{
  "n_layer": 11,
  "d_mlp": 1280,
  "vocab_size": 2048,
  "attn_scale": 0.125,
  "bias": "none",
  "init_std_down": 0.00333,
  "schedule": "cos",
  "steps": 9937
}
MLP neurons of a small language model. Each row is named by its layer, matrix (up: input weights) and neuron, and shows model dimensions 16-111. Each number is 50 + 15 x the weight over its row's rms, rounded and kept within 0 to 99.
After each neuron's rows, "fires on" lists the tokens most often at its 100 highest values on Wikipedia text that the model never trained on; "fires after" lists the tokens most often just before its 100 highest values on Wikipedia text that the model never trained on.

L4.up442:32 53 45 46 57 38 62 36 42 44 43 50 51 49 89 54 46 57 37 48 53 58 44 35 60 28 41 39 29 57 59 49 65 23 30 19 56 62 56 53 61 74 65 49 43 45 61 74 54 18 46 49 54 51 43 73 56 42 84 81 51 58 60 47 33 48 28 64 88 60 76 46 07 42 37 59 55 25 46 69 45 39 63 53 23 76 65 34 61 59 38 79 39 61 60 35
fires on: "o", "ou", "t", "u", "h"
fires after: "'", " y", "-", "y", "g"

L6.up590:31 37 37 41 60 55 50 69 62 23 54 41 57 59 63 34 39 50 37 68 49 44 30 57 55 67 52 47 46 78 11 38 40 31 44 35 53 56 45 62 70 65 75 60 39 16 52 57 39 74 45 52 53 53 51 40 54 28 52 13 49 73 46 68 66 54 68 50 57 51 39 37 23 44 37 50 48 79 63 77 42 49 49 43 46 99 35 45 25 68 79 47 50 28 43 54
fires on: "ad", "od", "ang", "ld", "u"
fires after: " H", " M", " L", "h"

L6.up558:74 70 37 45 53 39 80 18 55 65 58 77 58 67 42 52 47 42 40 53 66 46 35 49 40 53 32 45 42 71 61 57 35 68 61 49 32 56 43 80 83 44 30 68 49 38 62 33 61 66 78 44 59 39 64 51 43 29 39 53 52 54 47 81 41 79 54 40 36 44 71 45 48 48 67 51 36 45 51 50 50 84 71 60 40 39 26 45 39 49 48 56 66 52 49 82
fires on: "v", "ity", ".S", "orm", "per"
fires after: " Re", " U", "un", " O", "re", "r"

L6.up343:41 33 62 48 38 51 30 32 65 73 72 33 68 57 74 88 41 08 09 47 40 60 43 31 48 30 37 51 17 44 51 31 41 41 35 74 58 76 39 52 61 40 44 35 74 67 71 65 78 50 61 44 48 66 66 63 35 54 42 57 37 66 56 38 62 53 46 65 50 40 50 33 45 37 62 33 54 36 77 21 50 43 38 43 41 22 53 63 61 55 48 73 68 67 46 38
fires on: "1", "-", "5", "0", "9"
fires after: ".", "\n", "3", " Pr"

L6.up819:67 78 56 25 47 53 74 62 57 40 46 75 43 38 71 53 53 51 34 73 69 71 44 52 55 31 65 60 30 68 33 51 49 48 44 39 51 64 67 38 60 60 58 27 79 38 46 54 71 43 50 69 57 72 65 30 17 50 32 76 32 52 66 76 27 57 52 33 53 63 71 36 42 44 40 54 52 42 26 63 46 63 70 62 39 26 23 34 21 76 45 77 56 45 46 46
fires on: "o", "ens", "es", "ar", "u", "ra"
fires after: "k", "i", " K", "g", "u", "."

L4.up1107:38 41 48 83 54 72 46 47 59 61 65 51 81 35 28 81 63 22 47 63 10 70 44 45 50 39 49 52 42 42 61 53 37 48 20 33 51 48 53 62 57 55 48 47 47 53 44 70 52 49 74 27 25 33 47 40 36 42 55 68 33 61 78 40 54 87 49 38 55 52 63 45 32 67 68 38 45 20 85 46 49 57 69 82 40 15 44 55 60 82 43 81 55 79 51 63
fires on: "ce", "0", "ry", "..", "9", "ten"
fires after: ".", " .", "ust", "ian", " writ", "forman"

L4.up945:46 23 55 75 35 67 37 41 37 37 51 55 56 32 40 53 57 54 50 62 41 60 54 52 48 47 67 64 42 62 58 38 87 74 43 63 43 53 40 70 61 49 71 21 53 24 30 49 66 43 35 60 63 55 62 38 60 57 51 49 43 66 46 35 84 17 44 55 45 50 16 61 36 58 40 71 63 42 51 40 65 39 59 52 51 66 39 56 59 71 65 44 50 14 29 57
fires on: "ed", "h", "b", "le", "l"
fires after: " app", " sign", " ear", "W", " I", " pre"

L3.up1181:18 32 65 60 44 43 62 24 39 59 20 35 66 51 59 09 44 42 73 44 76 46 60 64 56 40 16 54 49 33 28 38 52 46 54 39 59 43 35 36 52 50 44 35 38 56 50 53 34 45 33 29 23 66 39 76 52 43 55 45 08 44 51 60 54 76 42 46 41 52 37 38 24 56 44 71 40 15 39 59 53 73 48 37 70 64 56 27 38 12 48 47 72 34 34 65
fires on: "9", "ly", " to", " a", "ar"
fires after: "1", "ed", " Bel", " Hol", " had"

L6.up1112:56 65 33 78 68 54 66 29 48 57 56 29 44 63 73 41 27 70 43 53 85 47 40 29 24 41 28 62 68 67 58 55 59 42 38 49 37 57 43 27 46 54 54 69 40 43 65 43 60 41 76 55 68 27 51 54 63 36 56 53 54 42 55 51 60 29 45 32 61 50 72 45 27 28 57 60 52 59 44 47 50 69 51 62 42 42 39 40 48 42 44 16 39 68 77 39
fires on: "b", "p", "c", "cl", "e", ":"
fires after: "us", "ele", "op", "as", "y", "ry"

L3.up884:29 51 80 30 42 64 70 60 21 43 63 59 57 36 30 71 31 29 49 90 65 50 50 42 56 47 55 32 50 58 40 40 59 73 50 50 29 45 54 25 50 61 61 63 45 45 37 52 77 59 45 48 32 72 51 68 38 43 64 53 35 65 60 22 67 46 42 45 69 49 52 73 38 61 44 33 37 38 38 50 67 42 48 46 32 25 18 50 57 39 80 59 46 59 33 82
fires on: "l", "ill", "ear", "ll", "ific"
fires after: " I", " sign", " V", " re", "urch", " app"

L6.up1018:43 45 34 69 77 28 29 44 57 41 63 34 67 66 41 55 56 53 52 57 48 79 49 62 49 65 51 38 37 51 64 48 56 53 71 74 42 31 55 36 57 62 61 46 38 24 27 54 36 38 67 58 55 68 64 67 69 29 23 52 44 38 52 43 46 36 37 52 75 70 18 49 30 74 50 24 48 47 45 65 39 53 59 68 39 46 33 64 55 24 61 39 16 69 52 39
fires on: "ri", "ice", "om", "M", " m", "ay"
fires after: "at", " pol", " acc", " Sy", "P", "l"

L6.up943:53 23 39 76 25 63 58 28 39 70 69 76 53 53 55 45 41 36 50 61 38 64 59 49 47 33 75 43 31 51 25 35 47 42 64 51 60 50 49 52 40 65 31 74 48 65 53 45 50 14 77 06 52 52 55 41 27 55 59 40 37 50 62 46 43 51 22 63 56 68 47 46 13 52 48 58 36 28 65 38 45 53 54 69 67 62 57 38 45 54 69 63 40 64 63 54
fires on: "en", "uch", "re", "n", "ol"
fires after: " m", " s", " ev", " t", "The", " d"

L7.up258:24 53 32 72 49 27 41 56 34 45 49 48 56 40 63 55 46 56 60 46 41 59 27 71 48 43 12 57 59 51 73 56 48 42 97 66 35 53 54 44 44 59 60 48 75 55 51 44 72 44 30 48 63 71 47 33 41 30 61 49 37 73 70 45 64 44 46 59 36 65 34 46 34 43 58 54 43 33 56 62 67 26 57 53 29 87 35 60 45 34 53 53 34 52 77 62
fires on: "em", "ro", " V", "B", "-b", "ow"
fires after: " t", " T", " |", "C"

L6.up740:44 39 43 62 49 29 03 29 55 59 62 71 63 62 51 56 40 53 73 32 20 29 17 63 47 34 39 20 40 71 61 33 57 32 60 85 53 62 54 50 79 48 55 33 70 39 67 59 42 34 67 51 56 55 58 60 43 41 37 67 53 60 61 46 44 48 29 63 66 43 81 37 31 73 70 52 57 27 39 39 52 55 70 27 16 58 61 42 56 59 80 59 84 66 65 62
fires on: "fer", "'", "oy", "ight", "ire"
fires after: " f", "pl", " t", " re", " ref", " ret"

L6.up1238:35 55 46 57 37 50 91 34 64 29 59 64 60 35 43 44 64 71 74 81 37 42 74 44 28 25 33 37 46 52 41 33 56 76 40 33 64 53 47 49 64 51 54 78 48 58 44 61 61 73 69 53 47 37 45 56 57 51 75 55 60 38 50 57 24 55 64 62 52 47 62 43 46 84 67 61 39 88 24 64 52 51 62 52 37 43 29 32 57 46 35 31 31 38 33 63
fires on: "2", "1", "a", "en"
fires after: " ", " $", "al", "ll"

L4.up249:33 59 37 48 69 71 32 60 36 41 60 52 68 36 67 54 45 65 57 49 31 53 47 40 62 48 63 60 31 32 64 51 51 28 61 47 33 22 43 48 64 64 60 50 36 15 60 63 67 35 30 36 44 16 32 62 70 25 38 55 48 69 47 58 41 50 54 94 55 99 55 53 49 51 59 34 32 15 72 48 39 47 54 95 71 65 29 46 66 63 62 45 38 86 53 45
fires on: "ou", "ib", "b", "ig", "og"
fires after: "ro", " S", " s", "h", "est", " rec"

L7.up832:32 75 35 64 22 50 49 60 48 53 67 59 62 82 50 50 45 38 33 45 43 80 63 52 45 82 49 32 53 67 38 54 52 62 57 53 10 58 38 52 31 60 45 59 73 19 41 59 48 38 59 35 65 41 54 26 35 48 58 58 29 81 50 49 34 20 48 45 84 47 30 57 32 59 71 28 56 32 76 57 51 49 56 39 63 80 15 25 61 37 49 49 59 37 54 42
fires on: " ", "f", "if", " F"
fires after: " |", " The", ";", " Cl", " R"

L6.up930:36 44 69 42 55 46 37 81 44 52 69 53 61 41 30 31 58 56 60 41 24 44 70 30 44 47 69 59 43 79 63 42 61 74 64 66 55 45 28 54 51 45 87 47 61 53 28 67 34 38 59 39 81 77 53 63 84 31 49 58 59 77 66 20 26 31 38 52 43 57 56 35 53 28 63 50 33 26 65 28 45 24 38 64 48 52 42 41 62 57 54 70 64 59 86 24
fires on: "ic", "ig", "ur", "rit", "ut"
fires after: " f", " F", " W", " ext", "w", "uff"

L6.up274:57 50 38 63 44 55 57 51 55 14 57 14 58 36 89 68 65 43 49 61 35 56 41 62 48 35 55 34 52 64 69 60 42 44 23 30 76 36 26 43 25 81 64 54 37 54 02 62 74 55 53 25 50 81 55 42 69 32 32 37 56 43 80 52 29 47 39 45 70 47 57 45 29 60 55 45 36 45 48 62 29 38 23 58 43 50 36 42 42 31 60 66 50 40 48 49
fires on: "h", "hel", "at", "ph", "l", "ol"
fires after: " house", "A", "ath", "ic", "ly", "le"

L6.up1203:44 60 26 27 28 55 71 51 50 45 47 32 48 68 54 31 65 65 72 48 35 75 37 16 81 82 40 42 39 85 67 41 27 39 29 45 45 60 55 57 39 32 50 46 65 36 35 58 62 23 76 49 58 59 53 40 48 43 72 39 39 83 73 56 77 37 78 35 45 74 27 45 54 63 53 42 50 36 64 51 61 38 63 25 39 55 40 45 68 16 67 50 49 56 39 74
fires on: "ard", "on", "all", "aw", "ey", "is"
fires after: "v", "h", "sh", " D", "d", "ord"

L7.up271:29 30 27 44 62 49 46 44 73 28 55 70 65 52 67 62 35 58 60 60 58 38 28 75 40 36 46 40 66 73 46 55 73 77 54 66 47 69 19 31 60 39 52 73 38 29 66 51 64 54 73 40 53 33 48 40 59 53 49 38 38 60 56 59 68 48 59 40 45 31 40 57 42 52 82 77 55 58 25 16 49 28 51 53 34 66 55 34 54 38 37 29 56 39 73 47
fires on: "V", " V", " F", "B", "M", "C"
fires after: "-", " (", "–", " \"", "_"

L6.up691:41 51 24 73 54 65 45 47 18 47 57 45 62 64 60 24 78 75 40 51 54 26 49 32 66 45 67 36 40 73 30 58 57 52 53 62 38 55 53 69 29 42 63 59 39 60 40 56 56 37 61 46 22 47 41 47 36 24 33 20 56 64 42 57 45 47 17 32 65 59 78 31 55 32 35 44 39 46 45 25 52 52 50 41 34 82 51 44 59 79 45 62 28 45 73 62
fires on: "h", "al", "ou", "t", "g"
fires after: " c", " be", " r", "y", "e", " e"

L4.up63:46 27 52 61 33 46 28 56 32 33 72 80 60 54 52 37 48 50 18 86 17 52 29 48 52 36 76 54 70 60 46 20 54 58 50 69 62 50 53 55 52 46 65 61 73 84 34 46 45 46 72 31 58 56 46 36 70 68 64 49 38 58 29 36 60 49 28 34 52 62 72 57 66 52 32 34 52 45 58 22 27 41 36 24 50 49 69 24 38 66 43 71 41 40 58 50
fires on: "ol", "ut", "uch", "en", "old", "air"
fires after: " s", " v", " B", " S", " p"